Part of a small language model's weights.
Architecture: RMSNorm before each block, rotary positions, biases on query, key and value, untied embeddings.
MLP neurons of a small language model. Each row is named by its layer, matrix (down: output weights) and neuron, and shows model dimensions 0-159. Each number is 500 + 40 x the weight over its row's rms, rounded and kept within 0 to 999. Numbers have three digits each. A neuron's up and down rows have the sign that makes its largest values positive.
A block is one neuron, or neurons of one layer that tend to fire together. Before each block is what it responds to, as a language model described it from the Wikipedia text at the highest values.

Description: Tokens that split a number or word and need a continuation: decimal points in table statistics (3.6), y of yards after a number, inter in interest.
L13.down45:486547445532499512514415444493526476576463444492539412469463420495489530497514501465540476500530552548528458473517537464506518545480495486526503546509490481454481493494506585464435581488496502513524474522552528544369544508435551499442440494499553553474444593522471453444488499463478514496504545450533455488499483483516477471492503549487452516515466493476529467547452489498529421511527466487582493488442505451413499553506524439554471528472584536554558486519485533431501468531447469
L13.down522:471559473466553509435462502482449558499520524495532496564465526542440507511447559547548513512498452485556435486469422493464451482509449480443433524493466501522490554479499483502506535525430500524505496459437417484517584525505505505583524486543536437462534506500490497482535476455414443481510515584514545478517473522531491479470450482475489482509507473568427514513542494516473508526575519430444532457494538531483471610526491501460497462554456473422403503580561554505496463485558592
L13.down609:475527439509458486510491501508527488509464564501490471448529514427557454482464438424503502523486524488565562492475541549498540447513532533417428436533547496460519485519504420475484541522423575523460459519525491479397539480493515516547528516519590431473442492536485499475472515506513466436579490451466510546521541542533439528449541568491471483448471492451575501548513558501476509525477563462405509533555550543460583486480441486463494497479558490485508443483449507471550482526482449
L13.down618:505612493430489547503491462476516459553448514409479557491533472462499491492503516481504483566537474562513546496557462527432465589439508552500520490504491489527492539585452529481550480457488454510527476566434497460460545462503547510473520485467520485491422518574524481533493502535463533479469478528481450469589435538498418549466558425494464553536541448491500497542525495499420564477456419500589480469464535475528449574479539481547539502525567525462525517539416506518463526437514478
L13.down649:535512551421526519543502606510462536472519536414489493578564522502597517462489441466485487429494413502504449481543476494421500474436519393502502423474492567540486454506468464396492521526524479488473516523514535502509524496473549481443413424510489510494511563469559481482537565434550533531529543548537529492434481548438545482519477551465548563467458576488530508500497493481497414475569492505482504440516443558575412534493582528517538487535575566492535460498486439496487511546502477
L13.down678:468555474483515478516519412499518545413520578517495598535603500515475516472480436573463573469454528456545509516498463501432481516494515459523451533515526555462510484466484521518555486524466481430558479521491463484431508477497468579529534402506498495450529473469485463457568466558446546478569526460496441530477440546576534545499570473494506454490468548500439502469530448556545492532496478479458473477554415471540441500588435502514528538469470442453536582546465475478489472516553531
L13.down724:443493522439512490564481534565430544508404530510475441518464534564518521554515472504516471564537566486549529458461474514519491489496505528549467445550463426442568480494523530547492521478455516463503475495509482483587528538488492495486518528536563540456515512542601500501531562469546453454519496459519485567435560553453470442498471506484473510514491502421445472516486524514577560528544499488463564564508594591501503463460482522519483481546409482539508514438484520564565533460486499
L13.down745:478495576481461497522584495496496448433482519525504484530500443406478526510467466442510501549434481485472472433451497516527468439552447425537535490497488480459489547564493584537511507443455540487461442492509511534453508564457483559461486490497519472487490499544518521486470601430542498527476464435440523556451563514445505435463543514462444503550463463502498476470531497511519536462489533481543521425433549530518469488564423532474453498522538480405498503497556605503511545532495501

Description: Final subword pieces that finish a split noun, often a relational one followed by to, of or with, as in contribu-tion, rel-ations, compari-son.
L13.down39:488557540535445474454516520513519511525530468486531484463536583574442436468545518440425445579493528481447508595515448518520555481482480515495495520502553461564485556480402499525550554519468542458547527444535532548545516567486469476517576448574517471492482465478474493449478457486494557546403502441589455479597524418513497523498526516503464491458494427501471490427546473490473513538536500553510462517483493539586518557535518464486488496463502490586469461541514496505488432510552417
L13.down211:521512548437511483607607492485534522490536525533511459503506510468544488491522543429470476476517504561562549401490502430477579541514539470468548402526552476534487452507535550462492480476561547553516517498484583506573564491465546462503499446496522498465498510609495507443509505526492494506461557504495499477410516473458546492489558522532500522472462587499455496575438487482492470514511490492559483501497490504554485465478466481447459536488481479474541577466536449535440535459485485
L13.down283:586520556522462503538569473493470487527533495487494522518570523454481533541531454458468531497532466447418553474525529537486563479517487550483485479563435468538473447512536460457478518487495515586516496489443481510512491460476530487495477560505415496531573511504510485435393546488497491444521509553529501469487556479479573500498504504553524431532512524512509483547455520539457492542504503457458489592518492521484456400536464444442489502535460498444483513418513504554498538454533547
L13.down417:501537477534497491520522490479479493555535520531511499437554469413485485437545519551418479519473460477453406551499459529530423469501518527552471482506453529545507497473416531507521401566512504529506533525437521509462491506516509451473471525501497537536500477600562478512422520553401497546502518474557525513511457421447510470519528476490530506488445470529466487472524530447531414526533534546522510498481454569549509559478446554440485566518506489479473490515474557460525486472500532
L13.down511:488478500481533539482443521496533546474474465546493493486570551521499427540476491489439481453507506452536522470567418524510445459513446517590486479498538492562475472516530579506485496552489452505600511445520537500397463527517513477485508521477492551526532459498456525556453494484487463512456471501479482468512515492476574501590524527477529520476510543499432535539495553497509501500480440484491504491499484464465430509507466527398451442489510560478455442438517364535424519544507468
L13.down635:455483467483471480541490469535532541478550525547488464526483536499519574501485494509504503542410484498474539520540498527453446533535493504516524453479537514488538579459535509513515524573517500557529476516495496532435489435494552446535479542490546558381471540406524590509507553493422505504507619456541500493522477525484566479542549533478556519534542582510560475520454517451568493500506528573479561457467539507474536459499504442440457483489502567502522445502487503442388442460459468
L13.down763:537557552484455507485521446473487502482518498468482561493484479421543476454473569530447509464459456465456475498477491494513494549499504505490496471600470520537511432473561540444523584517495481514465553504484520528454518486432458451455470520572516535467552520501492416467526464526508504516455442546428471489554498481450474491490547526503517533574528569529610508522519535475519551540536483529597482497438437510530498457550557472487488520490542465418488469449434502508471506502507475
L13.down795:539426533469450519563421547551494468407514502438491527494556474487559533501512491499464511467488509467505463484538461467456517534488525493487464499470493414514473491472500573517546466437470531506509545477546516461448469554571456580507530476479538485585493509438472555569497464476534432537455554540476515490533521528503517425500542449528479489519534464499561506506486560519549549478544498488472522487574522524447515438456474533404501525576466535477469489517533513507434502437471484

Description: Periods closing declarative sentences in encyclopedic prose, often lead or section-final facts, such as "…Missouri, United States." or "…died in 1981 in Athens."
L10.down269:530468479474527557588485474509448544540510501609530512593440474591538449521540446554523524412540448453495484520481471504532528459539518614565541448558471498505547534383546411535466474529521461535459457417502570510460519510525485501453633500492525488495458546531514527532459449461525447501411418522505491523544533489531428574530507488473513457488458581462473488474526493461528528493508508503572481482463471543519522535452463552514523504513516447515523460450548438415507467524502510
L10.down345:513426518454515510482461513515534553489436481555500554504409502553519474467566536517488504471535444422543533564492486514518502479521444505479482472537478551503572518462446511559485477528515485501488476466474535537407488548496451489483554487400570445526484534555505469508477527518497478475478493493530480468557486464481466451541547498485459519501595539577527549481528452500474498513524515564477463510529514567462497508514517491517526476548557491524511393549472464502516458530462489

Description: Final suffix tokens that complete abstract nouns built from verb stems, such as -ation, -ment, -ance, -age, in modernization, development, maintenance, pilgrimage.
L10.down493:462534492470498498464480579458540498511565551475541517496446581476516507465564532540508548524492498468486571553495575489471513512440519503571481497531432394547490561523478543476539543517547451495544516528519496493395471538518504438480526468535512450465490476554449522526481457525539493508509478473438489499544551498510533538487527508525533543537475515445549473542490560404554561538552499468503509463499531519499543504460464524417500528412533528519522428481499470420451497509471547
L10.down605:521563400508518519495458437449513458487514532508549446435562532455504507508554454522464539464460589442524488556432500472563520519461447522490422533467554549525476472485519550449472504580555526507474451511477534451494491474514575450441525473481444396503476529469494371550495550525490467550478509461476490466510460520529535524537512607539529471423565517521512477465464497561522505496471446548419499406458508473462523576563521562562526496468522485483506492483565442484457532433439488

Description: Word-internal fragments of words split into several tokens, strongest on "ter" in capitalized Inter- words (Interwar, Interior, Interstate), plus en dashes in season ranges.
L7.down237:531550459511489492487500476439504459474551462514440515511523404475408532466557496498492535477474452509492477538498413477477522560547488525517468448548506496549519421491548444541550499522491532596495471513456491483405524528555527499419493499526488492478450512471489481463489558549548544561500571432555510457520486474525562566465517488545514542602518490440578473476500498463500497485510454536475610423488503468516514572442532457527491483516542484432494516498508462512482481502560458
L7.down281:433422520532478520500533496497467548609494500499457455495449391475499424443500525463471531495495538479525500473467535463499472450562485555578457506493469514448509530494414430550501506483509543512521505502499470516456493605474495577577530456551461473499443495504513552505439534557465448553521532552508531551517508580448473533437542533538510481582426483554584470489587487448535504466529453451471480529552563486487520516508535522541527542484569497491429449421491488497504480449478526
L7.down452:489440542515501540503500489463516564529424470473497516406538398429436531520488475516483447482554493579458542461497579513603455517485542517497530491461445513550467493527486454437563523467518512524516480533482563475533522504553557576558565519474540472493507445471503455503562478485418449539519521519482528436542482431469475472516559514527449570468495514467507507556511508473546513542459464510528521513544483474415497546517466537398487526521440433578495522475518562505489438544519477
L7.down661:475545505545542498538481517617469542542479474504454514506495539479517540474534562582487506443508553500504444472493485465439568474464541540484491491512515545458445456500458502453532439543505546534494490495534517474580488427525492608492465494487480455481491470524438453513495562580468436533470534578464501514464578455525456482494564489547521528530558506503499497475471415500491544553530451505487507555542500517439543480541510461523493564518551564534498482442511489493423568536445493

Description: Final pieces of common abstract or institutional nouns, such as marri-age, cooper-ation, movi-e and fil-m, plus whole nouns like film, life, position and town, often before "of" or a comma.
L7.down337:437516483477475489438496466488373558498477476479523510482516483432493462465507542469424478465538445481608486455480511439511500486501456496496464552509489473486500474518492465482480518534467507580514556436529507497477531521562496543521497472538469513417512451448561452530416518526465507503483497506502548488624467530423471509510478490579471410591528514490490442500495476526577507486500477554456472511543488412496505494541492487432507482450512545475477532461527502513497465517442487
L7.down391:519457457467525479463470463490429504514483446561515512461502456466458565524548466491516548442480484477502575493424536404478486518474500463563495561517467509488533427510500442507531490486384513564500515450504512463337492450527484539498474525577483445488527487473536476557541564501478475479431539541450540472523511522485434511475549496513461610564506495446489469500497583469519524539472529525503471513450491496474463536496510578478444486505577555529543518454507524531381431508440504
L7.down784:479478494469511574556537436547493539468544495471549532354537472452512442466602406542506469496534502470444527509498572501529476502579501516505494491501511527463525473505490507470474505529482545533472522486560545401435519534477489453463563509450517467485465546514520481446511502538488464548536435515457565519488488523503552503500533501476505504478434553481515510472528552439480490525467464502470458525513493477462495527410516404530520508497527488471420467451533551520460534518485542
L7.down810:491502440439509489483568559508510515426460483438461524526566543431512442457512555597493559459535490411522540499488494506538436482512562487518489525450529433516461559516529511513476464634421474469512496521536478491468475485484504471500476513500509558472506456507460511490540464648488531547457498483518457538508551496431522467458531522502529498440534508448465480534573452392519492500483471499520511491531459468544513537560468567544437508492527514493504476491483542434441540515443470